Part of a small language model's weights: MLP 2304 tanh GELU.
MLP neurons of a small language model. Each row is named by its layer, matrix (up: input weights; down: output weights) and neuron, and shows model dimensions 160-351. Each number is 128 + 32 x the weight over its row's rms, rounded and kept within 0 to 255. Numbers have three digits each.
After each neuron's rows, "fires on" lists the tokens most often at its 100 highest values on Wikipedia text that the model never trained on.

L6.up287:129122116127092075135138153097131196127123106133141158161178035093096123114133132171172164099206150105129148095135095164101119130167160126086128155119154130134160157144108170171169122136124166099168177147162135101100123053155174112146156106126174067197146131137125145129140113139086186102125080139149164171093113084148176143096099130061124175111172094172145153093086108136173114126139121144171155096093133130103106126122131074133085143087152115110114164178090184182159126176135104092200140185129125122166098123154152112157113123161183090150148145113077149113147118173155166097
L6.down287:144193138120116124149154111207157135132161080074176174132130166176079172138124066109083121130140074106072121137172158103134131129157146117131162110173140144108084152114153174178149088123112136161106144144159162094143140121110153099073109135136090213103118106103145104139143147090129139162072140074113163110199109129152103136164095133142051166127146094122103037160129148107110084108108119065154133136131102099168092151150160182166094177180117083122111117087115131153147155197108144184132124103143113102109143102143144131123153135023182102168105112134128071105166104065041128116
fires on: "| ", "(", "A ", "."

L2.up494:137147087109125150167115115086129082140116128189150140139085128127181188131141109115147195145147134132123114163134208116144120150052111142079117142128102128158132115149143113088155132135098186180142141116134141144203130203056120134169183144130079154090164190072150130091129119112091132111087113169104162096178162132147117166134130137129144063131085121149176095181157133125145139051099143062140130110103141152108135118131136149172150055117077126171080172131155177130090120138122110085076181113106152096124132134191114153083160179137129116134165110094127086189163122158133135105
L2.down494:128107080149163109116163093176179068162130171151110161107107112097133121108155171179098127095113118097132088144116153122108137125101123163118106188091138141154113191143124158128205142070134127115159154135206112173129110176095102146127125163122136097135183087170089155114097123104134183064120150163123077138122165077154142140141085109082062153145133068118134139113173179131091121127072128131168144118055176155142115182164143097104169117124124156151126125190155130105100068126108169115101106110086192069131194102156139100095139143064180138134149112152126124109156126098067183156
fires on: "| ", ". ", "% ", "- "

L2.up1104:144081119136158155126152188089160151181121114077107058072059118127087124117086121124116152149131124100080180136176131087136124081124136144161139156114088153121086104132139129108095159185183144101178105127147136148099140101125185081134105197090132164035147102169098125096037109117133140109175100135151124097151150087092114155141120111094103134147108140157137103137140160151190104139068129108115110128171133118122107128165163166162094153158155108224118173125164075194124145109177122090176102095172175115070211087165151170075132147103053134163166128096185097130112129097127147090
L2.down1104:034092073131107139148170166105148137137115128102111124147116127098134148106146073095154215145166152098131144173102182133136116134094130072071177092136175122147159108106116134183086101155134152131190186139111116160116121141089116166082099151147150160132112146129074144151145026102116139137144111127136124119171099109085158149134120164115159141094094133145092114138098146147154107117096081111128150137148196130122125120148134078129095091159153201177076129144127085103056105108128116102065114142150142142099120098093110118131107113255140127096135164111172138118111131120221104109
fires on: "of ", "had ", "for ", "-", "like ", "behind "

L2.up2:102100111163138116117095080065097170145139119100074098088149138182178166093150155177109161094067124149134127110134116086172127175145178108108122109124115182098119067105146190137102151119114165097160099128164108122159141124120130120134125124093168166133192152115169157142107132131156158124115109107153066112153062163127156135134124114113169100078166142158102156140120089122153100092148086113118141094073128162137119088120082113123134133118113132171108204075118137089144101129114149188111177055095143144132155131128098127121128110123210085143097117160140102096124143115150122139
L2.down2:093134108132110161137127146123072112100152137105124168146100132110107182103091163104177164152071148178088121107139083122137134188122159205110079189138140140144143168138097142167128192130147116142160181096181131099112098139083021111110103108216179065158081095111190090136115180099176141120133139098093116104145144150110195202141172158161130113164109168110098145189189124132193114118098082121108113125104092170127171090190135141158125153135141072151082117134135127149145131108143138097160145076147113113161166098173139159148126205090177169172134093103124126110121168092141126096
fires on: "not ", "t ", "to ", "'", "in "

L6.up1551:108110104076124156084127098121122201145115129143150098110117059142102171066158088164145138090127124113096116068095151128149181123147148094119116174144109162122230133068088103164105100142098093155132140071157168105144144142129116139120119125079129154078139113141094133165171109178183107111129104175146138143140131181129187098106108140197113126086117123106052080066150126168136070150128131127112158045089140143084082112066114128130108086169120147139113164078111123086122118107160139103110130147106136136119134139172128122098079159083073109163161114132136149097148168085138128139
L6.down1551:113154143129141148145178104146106126120084089125067136112124131121166179121145186129141135138098131110110167130155115139147096084137166126150124158162097043105131140184172121114129127150099126107115133129090083148127078096119135100159133100097102130150120116121116119105113048162151129089176162069118158133148150100122116132110117220144135121122115109143111161096123147145102127135122125145134146244134128138165160141189128143146094122132130148087160110077130161129137096166135002104136120121082124092128136139118136118095061131255095142093079171118137133160090146167255191050
fires on: "==", "=", "===", "cm ", "company"

L2.up2013:117116085086153197141156113122095052132118160164159145072134141095124162145181119129168200113119152144117080124137184070197153152129169121145165163091132132176084134109165121197115135088151122113133084072163166117172145080119153109096128128126069091155162071105130170105106102123156089143087124131183084148145083095113220126158168119191144112060151105114111127140136131117119082122072090142099111104044151155150123080095131139117161161061119089135117154149137147125075116141121133166080103121088136084094102137144049175106128142149110059175147193122173114178159216102152105108
L2.down2013:109124067131126133178130131131139139077158093151160176159232146156145137144124159102186113139102119167131177114108122130206184120120142151178152155143159139085111199142111100156185175142161142121106106088145186058144118090140149082105088089123109078148178111129108143134128161145170103132078080151093090133127120147160149055084117161149129128103124106110146149052182075151069201136142120112130113135048083077095146129178131120150114153184123141107091143149137119162110136142185132132144146106084147119131131201164088130154176179155107125149179198181100126144150133152165190099
fires on: "aug", "in ", "began ", "for ", "ref", "to "

L2.up1015:143127164141128069105070082135170135071107131127098117081169086172130113088043090123154113097067126137151112168101156057195145146111126083121094109142159088118071096125115118116077182185125171090106152070109167136069124097115158164055108120127145147132102154165154159151103139127123142140116135126141118121168083176098178104134093131150131129140124095128065166106124126137100132167191139121144137121127127046138133138099076159103166158082108099149206048166111109137142121154128115134164143136120137147131108217095206118178132118145133152177131171123121094149193145077186156207
L2.down1015:145125121143178122105117065160091120171139149150093149111103128176107169118117128155148057143088148137154141169135135123134083112083154154089104169131142119190137128084146095119135205120121147066116122162135110128114118183071134099081159150071094176175044084201123088126126113123138150157151158059136152086104138132126133153132156091082083068154186132081114092125108098114181164108145187151136143162148234166122096137138202160133136161145122097079108104092212157102117129124134000088135112166140144122101134101123102138134109164158116113099027092133107096141104092157123132116
fires on: ", ", "ant", "that ", "ens", "which ", "on"

L2.up1446:110084157170172096129163153078135140131139093144113119127107128157133113144193108169150160146116142135106154183145139172113104126125137112108200091105087132104154076136183123126083071063116154075159112132106106116124131112105110070122088153078092084124088100159109183150122113048130150146127212117157115098109089140085120160133146118141123110106110131094136205057118088123112180065086120086153151121142161095152130115145135126126135091171107150086150098144138144173102139136120124172092137158134118113039068121069101150089145115049104107192078153078129065128119082120068121150
L2.down1446:186111113130158136164105117142117141127073173138135153146149118146179117148137152066148110119176103139147150206134112154096102141097103076170153100145071121147127130125138137096127094147136097150144129096170111185111081142157141079130067189154111130143117161160091056180176061039137181153068079124136191151140125143117111143112126106129083137101127056146172132102083194128083129107084107059128148121151124145121110089184184121175094100087100127132126084101137158137108154133185023182090240167157131167068128031062137161145080105200095136159132112183170173132110114119168125137
fires on: ".", ", ", "& ", "PA", "., ", "(/"

L6.up866:173145144143125099173094088156084145172109046116156110111126173143129099125125133148167102151146110155077121101090134095089130158174128146085128162092160158124255144119163174110139134110138124110116100133131153107106096131176158107182141153090150131119102130197147203131112107136147169147096145093135094141113129017121171132115162114153149157103142109093156126105067177160184119122165161116096149088136115152169137166122183153113113168063102106166110124133128122081067155118129146201130106144171127132147136097123148121153124175225153175074164171060105089133139138098153144134
L6.down866:117119155152114094133131114164133117167144176146170113094113088175069124138114136139134119116153109089113151104173130097117108135161132144185120130124136093156108171138090166120150101151104164155149141151146132124136163134140104136069120137165135148144125102091123121179173192192124166086112125159072131119164118211123133104102093107088100132134106091093132049126119090104140117141096173096122151124100108104106125138123152153123097107165089133080099116133112140150123124141131180106159143138102144116185137119128148139139115154000175137159110139130102119146189105117000088148
fires on: "| ", "(", "aged ", "W ", "3 "

L2.up2233:125043081115062154193127094136073074138111130114121120184094180194142139156072085179100085146138138126147110113163179069104126217129081144086168170129102132096144162092170124126030081147121097113098129096106202169079124164109086111141068094080146181190171105071120085151108142128130145094026155135163123055119123132159135127164130131141179127155100134117132121087109087135143176166114134131171187064171132147087156088111162142107144082097104139131138157123142150149125127105173111184075129134152181137107154191071114112089116123137139176070124077135118112129198158116129064136
L2.down2233:111100130125110157135140164116147135130141121171137175176163132142097149204144076157109165180129105168189157119111124124109084159125125140094157096141146132090056185150127127150078083070168170101159117121118113137148103073093154110135130091193123064128194121108123102049153182170119128120090117172132163109125075134106141143093061182150122090125136113153168071126108204203106102120130181141146126135218131126163100133079098109206139120100076132136150119075117118138124118145126157140140129158129144181131145072121136145176134099139174124159190183087106122169094085094171141075
fires on: "as ", "and ", "a ", "was ", "\n\n", ", "

L2.up2154:120096159067081155133122087078097131130165144090072048056142120143163163096140119104172069135087117184182121157109165090165096103169121107105139101039178130092117062146175125123118143143100094122192132113102093106158143058107113147116159129077149093138129108121121156128146152127150127088156115118092138100147113169086168134145109154139168153133132174149097128064091067141105138128126111120122135135077102130120103093137080121085157126122165125159140106086162078180102159122192129165098154138147117087133120122125100114131179173131104170138100141143099101109226145102142122139
L2.down2154:121113104098117162115125141124132118114071158137094128144113213157145122146156155140174138169136156153117124116127086173105125082096160088183134162178124204154067100111125165118179137124161085168116135178134151129160149200168121128135137137127152114147134192073124126141103081141135093078138135080124071124108150137141127070140144081125147075152192106128142091069113136122119114108091115155160115147140125129168102077136146125147160094131149092149162090036100114106154135144158028104084141168092103147133164161050113072100098144228127104180122057102146045141152106163185159139
fires on: ".", "ant", "â", ", ", "ch", "{"

L6.up2039:137157036119116139102168137135168130156129137129122156128102104175183152166156129088190114176144117180094116124069111080166207097142168134096062127142202155154135071116185095110120116125112096140148141131106132109155129103172128148173173135081136137135197181156081146137108124155119140129100100155182140142141076113076190097165134126118099057065138195071094113136081119120151050130081138103125128132142105143096157126229167113208130071079137172113135077142156129105134151097105129138124139111134083123131138105138144158169166180126156106145115116152158086128147091103135139139
L6.down2039:160106094162123077147131048192115132163124064131135152143114128163136190109129130185096185143154115066094148164134133142088100138146166189152077125107134034143156116152120104166133103170143142137089126085142115158131095119160128065048152091138126168132119103135099142108121097147072151126148179122110142121131125136150115148167077172113144124142094123088112043134120168139136147113081125137153139164118127103128082158160161147132112171187134090130101106088094146164160143172128088100122153146111151131130112143180086111069137143085095177216073128127111148133145122169028168136
fires on: "| ", ": ", "197"

L6.up1676:138124118147125154086100082163105107147135075156155065109104064210125180115138108154132123116122152157098095094143172132151140168134099180100145105142180128134255150035132163106089119134156121164104106141084111118109116082141103134133153170103167083137116134098116091138138118116132092142146091112102075121095200140160105176141108143132113130112135140128048144141127146140095105097136171121141135131115117132147126126110161141146168184224080108154129078092120074162094173114102101117132154091117094170139146111164168121077111110095127139124112171155159125137134089185135118150
L6.down1676:155106127126126160113141156130119101128125142128112164124111162157118169139102211147098079160134178120199159127155094148027134130118098106169132150119130110116110089209162118069130113085102138097113142183166111105149086117124138129140130134112094071164160148111177165154135082131119113127156144152105112135113108124127137143103136178116108106122083095115111145126140102108142104109127105134137117153121143109149154185172078106128151149086139148072096090093128109181116044165135113159083132112090064130143127095123166140173101113255122113053150155108110162158099108044197111141
fires on: ", ", "and ", "as ", "their "

L2.up1444:119134133086141100118101194017099145136126084054126145147143145174126181117114074119144126097078143161086123078134139138154105142053115129112119141109163132162146131086201121104104142105138125139115113096150167133137149157119068115142104102075088103124128113122133116097039109150123132100139119116145085137101055137146150141111154156212163133175106169066122112167076112129133150080112172115160139131096132151066126133134079109119103122157114115153130161144175067111103150151119125161128104125162102113162134204114158201125114150150149133172064175100118086150152121062166142088
L2.down1444:134121119176147137191070160097111094209125115114129157152135117131107185078145113086125116133211088064111143139109142132135112159132068122126113088152080144085127179157101133128040142164151138116107150120115115138089150124146084164169180120177132165118090161095105140153146212106127111147071148188182181107143162109116184159196175120105130081164171131152143149109126076127081128121114127171147132117121126133145145157121106106129121133084117137125110095133112137087119120113139195130148147107093153156129069082154138102171143179000075124155127132177163110096102109126000165189
fires on: "\n", "Total ", ".", "of ", "1"

L2.up1853:143110067123131152064141184120104140134095161131053131151187116129131136117154114104151122049145147170121117094128213119119146117144188050121141153113176152171164046169106132128100139164121154126174121120124152168125126108129131153168140166126057118158134144132140114099116089141084118100158160104099151071119132125145130102187095102152184101103140112156060141122084129139093151122155080081086113114167117138110148099192059134077119142132087025123110134115116130190118123103160097220128188156134124157112140155180048117085168168157116090132149178147127146143136173132135149128
L2.down1853:151180160097129090122130144114123112109067135132110164124127076142089129175117143123110141111194120126158137081152092141141185134121125152114138098134148165143103160167100103171114082115127121103100162125132091138116194139144144063118108095153156171168202217106121160196155132179162157147064107144155103098138155110105174082064115093065098111112162147113119148164083084113120172177115118098087098098114145085132098103118120104101153111119119104095093174109089083146176116159117104140159202129122157130119132090118074080152160160103106132139114169171135166069095127176055202153
fires on: ":", "and", "eg", "/", "or"

L2.up983:109092115140131129093102144105154153103107179172159136140116181200138081146159103179150130170126135124151132201102144101152142096188120139185130158135184096155142130071121152114190116144128149132088152171161123146140141120154116135039167156121120096081104122112157122071113121101091136155069151141155128136138138167132149096103117098120133127147138109144114146087095100123121134057087152105163154062100160131149207084079050136127084185104147158163136131138112049096132117114129100183136092110141108151107151211120144147136129143138163078146160088116136157138165117084134098097
L2.down983:119148157182124131103076164087119201053093172136142136114151103098145064142169164091132104091095165114106106179124123129121156101129106127155125121164112177152132100154149142148102122143107165100138157111161145126232159119121135130172068140114106116167125103126112190143201130128118142132112085117160128105135101089107117128124105115131141063157127087124166163141098147132130137106135164132135161130110121115076125129157091134132126138159099128141116131153140115076110117158160133132077097108119160170212135118068144110164146099066089150140132189115063139168194068132119180107
fires on: "p", "im", "l", "known ", "lit", "it"

L6.up225:111125132206128134173156128105165053134124089142137086204079078173112110097114137100154111155121142175096133176154136105101124152190100075147057166201152164130193118123128089187160138162100104149122162122099136085137134146071122157102138117192125167157127119152086109113161128112115158112082109218070147141161095186137140156174146121128093141086100080130162143157128130120060157078157139084135056124062109126121191152145132106104116166114099123158038101143166089119124134135097115126157091099159146164086152191187093118142118192091132106114131128131109096139132111097134142147
L6.down225:119127114130153074146133143148122152136096112148137136153120148171088150100138178159126106194111115161118180146152066133148120112084175144136127124130078096124099112197194091090137099108116169072115127138128126191103106131139095144182094123115111125099149117116093098110132098148145113055208115091132148164112116086122137116115144114100154131089142113116124193122105118169147132135137129145100134170129102169156126190163178117133100077188164117072148078093148183131082107149166054113168115144131118135153107133090143112109120118175040119127162142109108185183109136171227179058
fires on: "===", "^{", "- "

L2.up504:167174081165135144147130082142089184125089202106090067141102103158165209121069094149093146113103088150157079199160125101124144084158122102059166083174164150082167100101156142127114105154083176143148136142139146063140132159104102115119164204131061130172177117142072126175149092204103178127130152077127131088172138112082108171130137101139111135137158149128091171149186137106121151101182110195126145092146164124120111126071155163109106096124077149159121135068148123086143117088130127091075190120152101179089179095078129126141168131099142136119110127079084112104221102104175073121
L2.down504:114110158100154107099126082068135111102139221143113043152078115092092140163203071162107145128154194141079159164138148151159159064241158100157116124065179125089136134106134143196093144086118148107144162152102099129071126071204117108069095130078070122076122152108147122076079076180143146090154085173113140127089117124187122168129056115142154143099134142182103151164147119107062145078181175135154126070163125073129148129112095145158123101147162159170119121109134136176111153136086072092162147132104119143114123095117131069150138143187164133085200125122116134144160064110173147136
fires on: "; ", "as"

L2.up579:097100107128166154189189106063112206163075160136101103189000141129139129167150134052102156143152117135168083131135133165133092143129175152126197155119137154142160124124170120120102086202164166188111164158148119209117073139189163112166125164145120157158141132175117110154117070106151129136135066183152081089120117078064116161150121130163172137119144122099084147095100139135124131104084105105141107129144127133120143143148111118101155143136123102121106152120113138112084110132147122146120130176168145155108092108094157115032146161151133153179095132131112105134121116129100139134
L2.down579:136095124100127119138123112140116160137118178098136144159072144126144106142141132084116126138124081137126126176147119186094108185137135145124172159154145123118095136144172092179121074086106131139123116131142132136081178187129140151124204135149152158142169119156087135147110086133152103165121113126183134092149143140076098167194119125129149135150143125110075171104191098069114125133104139106126109078121112089123102132146157110174128079129134089128151156134154149094043121143149040131138185190160155109085141114086124137082159134214136109183076159116078114035167103111169132143
fires on: ".", "°", ",", "′"

L2.up1919:142082110131080157133142124147116095202094155176147173143163196210088144108148097146127089136132164084111150154170185118125200177123154157121126126169093132179135106104142112129091147131157160159138128097064202102131118135144116140136141158144122158141141065076111141167143113158092144122070153157162121113130107163154127126138115129182122074166173085112165078139144145144130143067148117140145194093133143167123194086095187137117239127104120159105100145100129097125105110095171133177095090119116125148118120146088080104067149105098149138108079083117127137131174130111129064099
L2.down1919:130105178185139202146119172142101091138158123218171164153142201121072175121107174094109117109136131151168127095145187124128093110154130136060122182186126083113129138094088040133076118179144147112131116086069176140129157041083116187123135130153123105129192124172133131151079186112089150121134140134152124096139062138185126145100122191145090088154093163149171117165125154131156144105111147167141154077193148182139119130118153144188126086119121170111107095058097142144183167066120175127196070150117148194112115103108097125144126139108166133062112133145084166160102110057128120092
fires on: "was ", "as ", "\n\n", "is ", "named ", ", "

L2.up645:124111132166163129169086194049144155128129091162102145094142096180118079172147120160143185104126139115110104099151102139128099148108126085180156107156104207108119077118150117117137080155132115110201097193150124177153126094080186114126085179091086126100138124115090145103074115104197114135098166128187090146247144144093154129131140127134144156137136145107144113139105129139142148117113136093131112129140137190081202115114106129158178175159067124132178133142135135116102157087116144206110120161151080162082126065109134107138139135146147147190073169076135058144120110130147136139
L2.down645:194154174137182212119127113133123165166080129134119149060080080223069132090160172098158093117159096128136154117112118172099155123163145104130180077137172139094097096095148140148147072127172119139070168192162142164098152188056075126137194138120154176157109154121131134124146042123159125128116103127090091180177134137120133171143148109097101131136121169130102161166139147129091114107192089133133087136088194117135148151179120171105087119098131148144128120066136131054079122102169135115140090162156124105057137089096111112143183125110110110159124146140155110108158114129067098200
fires on: "'", ".", "‘"

L2.up126:126145129078149105126157179144183120094129122199136111164182166210074185137122097159134099142133171188106085185128142168154102074116135085110169105144120086129138075125074143124105141091135172170178145130151146156039129066135135134138140194112130116164140058139094095117117106137100127103159125171117125078115088102131164133141100142186126118138112079135070103145100101136147111133139126149093116151117161161098126148127143166099119105144142102099192122121122121164135097148113150106185084189172134114117139090147135123110142112175059114172132131098189090110120074061153171100
L2.down126:147131131110181146112125100082119179042085089101070188141167182121108171145153121170186144120162115146065191125107117156090143118137071122167192120143168126182063162183127163107164191112143138122172087096115167164088106139125148151111127120128097096179107164126104189189105116129141167134076084110088106143125097144063170109185069125105128141147134151124111121104095181097122161171160055171085115172113167127115144117138115145133123092118110104126183107117119151176053141057166129157132146165136115086081114142108096117159138106189069125133118150129155128151160149163190107158
fires on: "8", "of ", "8 ", "for ", "9 "

L2.up235:098100154116144142201111130154131143180111128161042136115121175156110105144140137157105087149043175098157150101117162087115109137122123120040155104166089122135069135112058147182137039132176140131146128103134150134099038179186118069147147084173046148149124129138100150173170100179144137133070144142093091093081118089157140135112160132166180096065130116137127111126167098126137129131129084135181169101063129107127158096166127128112158184135125063147138138101174109116069124086152150130116098126112100119150142140127103115123134139124129133140086113210145182152137180095137116135
L2.down235:125084132083191178147144129081113086191174122142139119114144122146147100118116127110165126145091106188106133125122129161106153124151159137113149146103094124115132153140188112188126074099107157102128106119097110113095076134074213101147121108148111108120081125139149146114077179091142161092155105109176086150143126061123101089130104130108116095186087135151143151124148157131106160159150115089129118126159131116117128106186151149097158129113137207116115136160185098170125153087133175117103047118090161117136122108162132130152134134156136103142125115116148110110147103105142187100
fires on: "and ", ", ", "| ", "), "

L6.up1403:136101142140164106168143134122144132113113138111111124125069154119139164091094134077107152116092144108194137182070093129131150167123127142145114032138140152114136135139070185102129092153122122147103094168154166092093122130113096126121189097124195098141104153176164113188145119174177145165087095174162154130171101139116158097101137148225125128119104101111149046171183125141202126085153138088148099131174155113093084131127149103104131125098143169114079174083131113123188113146099128096123184113168064142076117104135070131154067172143135111123171091175146087121136132147144158093
L6.down1403:088167149066110070131158115172089132104200124072089135075179079079142152113164083131154071089147148118112121159132123090080107095131121123123126134134131071163139147115133166145116163126101122098091159076161153158142158064127144114125131108093128172120109148139153118098122109128112130151150123106144142067173206096126136120178092131158106109134147127102055148111200171211101153112120124132162118171091127077173123114164157191132089131164148117125189103089124136156121156153088157202129130172115170075078065158098137096088155115000104126155118142125121115099154124112081172105
fires on: "| ", "″", "5 ", "9 "

L2.up109:098095133127152154111157170084128070127130132102106138095111098159120075073119109101105105100102064140096135158082130133174111179115158087060069129073147129117143106117121155127118161124144131082138036141103102098075080109151151091162199118090105117136101094122164205093170133108160153149091151123185070145140083111109159105150127126101139124113165164105145108128155106089095107098103128157142153051147130130148142089137159126093083133128124121134172155137114100180158146080124127151153151116094137122136131190063115120069131101136180172134155163157131084160114145134175118115
L2.down109:124099130124118127154100119119117099086217144149158135145077140127114125128078121130107134155139158103087136126132143114103145105152145143092098124138136125158144136137121108145157129129137082127119168118140113155162158164110136144105127139173127126166122117105138132143099255167108127118116148140130127141118119101068132170151119140095112140094115095124139155104148112125109095128116148114150117114115131107143134125141192121151111118149127121116115104150179186086095145157140209103164130118120125130113137124163108115113130141000130178123110083100150164146114122108000128087
fires on: "in ", "==", "with ", "\n\n", ": ", "to "

L2.up123:112103134096164120140161123139133109145112175103098106075073141150050124153150111078098128171178193074162166144095099160158083130139114079150117106093111120115140106094144104116073171156121143003115163118174135131042127104134117039130142120141133100107120110145127139114086119174116115097126172150197073101110126076108146030159101092112179060132134133181173082179117114119133098100083138119190215105083113093069189090142098119108187133133111093133154103153089159107147106061091161120172083107117120163113108119094149119149113102147107153155095140160165155127162062123162121102
L2.down123:067138070100105182101146125107114135120158149154129145120140103099064147126144110154144113162131099115123118147075046126101145125110159093153105076151139110156109105172130137137098129134144110109143110103179087177167080108147101149184145110151110055101179117100134123135103120136056117095118156096101145127183089100135105103120065205079170138166072144175158143122095095108075159133131106146116088081103221136086149127111161096175146086140092145167118088133119085112034101125077198160053127159112150161148165144134140090147147114099121144107135162088165105149139142095184138113
fires on: "l", "as ", "a ", "own "

L2.up1858:148152210175167189124100116155092099157122192149077092124124143157138148125112137060129131184124143185175123127132098155179109114116108151117139075108132176147146069167146083129138135147125135099104163075184144093098140086118142090083135171071100143157136109094083154170130092112095080164107159110085120094143091152052136121158134124179122087062171085049090162117143166141120103134137105099154180145132163148100120081090112159176129116077143087117128054106115081161151122140127148085145108153150148186122115139084110138105161148112151162140128054145135141128122140104115098127
L2.down1858:124134134090106115109154170111121131104098116085072136128071095050179122104142086130084069122129102119114073150187159128178116104181093140163097098167140111135135070129112103130183116105142164032082154123184146136152135099165082107125132130112182150200144139097164154088105077106103081126124066066095179075139180086105091127113138099133139063066107103130182113207123153138132167154128130097147137099147171154132133086134149079116169124157141117119117123179107033172166177129145106117139086080127121128138128065160103108162146189200104162167149107118162149114089119111127125138
fires on: "(", "; ", "played ", "scored ", "Max", ". "

L6.up1590:120146161112083093136115119199174213124132091148143158114104085155169070139085155136095166132086113095096126105162113098120200122157167137124172126127130085106069126174102142132127181121212115158154103135142102127134115084120115162105125112135175188079115126087096178154139120120118143177123144129112113122098112107147079091129115113085145111121097112128141075112110113097186165140156142132118154144132166161116131081153158142144094109029126121109120121104123094112107147103128132152030133074134125158128143152129099187117167159158135139129128126129138102138142093078143147086
L6.down1590:112176115149128089123123102156145146120139140112150152165142162084126166134138093123117156131114103106098118135176112124095151140092117145125115134134157167137178131067109087150104123162132126132109164141110151135132164139110087106080126139118092170126104141116133093109119176099122177177121140145108167134162098122128146139200148066149157178116115087125103123121144137124170132133091132062163124099144129115147085156130147125150159153251158109198130130137155127143136161094150119161163085139149113092069134156139097141074123120000112115221099128095129146127139142141000088165
fires on: "| ", "/ ", ": ", "A ", ", "

L6.up527:148074075101188104127145160127106209090123063085139166216157102116133088091137134119140155130140105145137124149158099166160129109110166133106077096124156154138156082108119130141151127132103097129065131249170171167145105094136116154093160123166097153163086120158123149064114116204149127128114120187179020088147126131197147122100147147128101139082123122149127097126117137099123098154187143148094133127116157141117101139093150119143097140083122181150156125129104143100120137120133118072124152111118196090137105105103073095155152102142155088125158137114164090153142103120142130083
L6.down527:138144082120117161105159119157063127141191098110123117114135097110150160118119082120156151164174129127111116147124099098061098180123118090166144096117148116162127117151163063114169101115124208148109104106146177158122137093183132106086165067128139127110108120080158111123145127144120160172108146107107129160188180124119130097200114145135136177137120137139082100136108147132166137113108162150091142145117133125103132174129169096154113135194171103110128092104101142103101130109152164129105147076138160158164141148111127134091118193070157096186102113099089158184147106099043125174
fires on: "| ", "; "

L2.up1817:128143119089113130112068151129163155117128102140133118151079078159141147150160138174116115165107111110161132146153123144130118228054063059111104080120103119084059160111122158127127060146146101141174192117158141113132129147092090134156107193106079100143106113093122139137168123168093090078123161156128125127104183127092125120122133138141149123179155119126123165127128126122135101095059125145127147099146136124133095122158173107162129121115151089112119172148090100059121094100110134151054157077135114074077122112123185178135142147126122076093182161136113157146194096125113104123
L2.down1817:104154135134194103089039198116095146125132088133065140194044114130095169176153146168091091234100134101108128072086153138076081165138119116106142133170106133114092101140081120092139121119147114086110150167152142159143173192138146129093066116180117096099119124146108128064120092150146062125102128169160127104134118136071098138122094129068129126156183156105152110199081137172095136155103177089107118125121189103131054158139086103172143169114135161133093163141129161121148127155101122059106093155136110108129121116162125138192121207078200141147166074129098111117152097101088149125
fires on: "| ", "\n\n", "m", "Game ", "- ", "All"

L6.up426:101121103172166138098073127145081121152126096109106092142110122105088091157174120114136105138117132136096114165126117141105092160092176097128118121130100164117099102108133155083121129130137168112104153110136089147172127129148111127109140202188091176103107153108172097157113121090158146102159113097137075145136110118174108182177148139091142102140108151167101160127110114115143119099114121129129132112150126119141119181172145175113116115244114156138154120122135127193081152133122128171132146128119100082130109121166123138124125126065191139153110101107080123114153159181130109146
L6.down426:086095119088141122143131104087106144089119131133136154130107142171158090101146167103146065160127160166174139110072094124063108066082132032118103103137111147120138116131146068074131125124142098099130104157184140112138112146118165203171105104105113091093154148083132133094096088122122161115152122141133105117071148106140157131129110228137097187133093117119114075110183173122136157123114094127083118093106125165127128138173080069102159104001139168100093106112130129126105054093136131178119122101117140165129139147148179116161094119208113149086168104167113140147113101035228197124
fires on: ", ", "and ", "st", "is ", "Apps ", "According "

L2.up145:131093108139169156136135103068105083092112123193109063120123146076069172087126121100153155101123114106129108142157144043113164138067119105099180084144150112151072099140127112142106100141096102124106148125170118169141102151120115182153128174096162190162063138079125122159111095217054135128146119159161090140202117165119189067102164143228160043141141148156152110115132152190160117138082124103058176071122162116091126089043142117136151142165127080124048121122110097133130114120144143100125127141087156119128184126125146146106140073119114093073131116102127086128126110063097161132
L2.down145:202083145128179107151099122126108139147052119123141054131099186127082190163178119174134136141094131099078101120060112116156124156067137135092151132116121148134133193171108065159144071148166128161163161125151116178140157154179121209172119112108150085169085158124061118108140067118130140103129211139172102068178089129112161133159097177168143124075146093166170182124152150155151110137180119125095166140188114094060136082138178180170143146137169079123103139130098134103096066119091145117106139073129121126110135076138090074091055154150172126152116124121102166115131101119127168045
fires on: ": ", "– ", "(", "- ", "| ", "nd "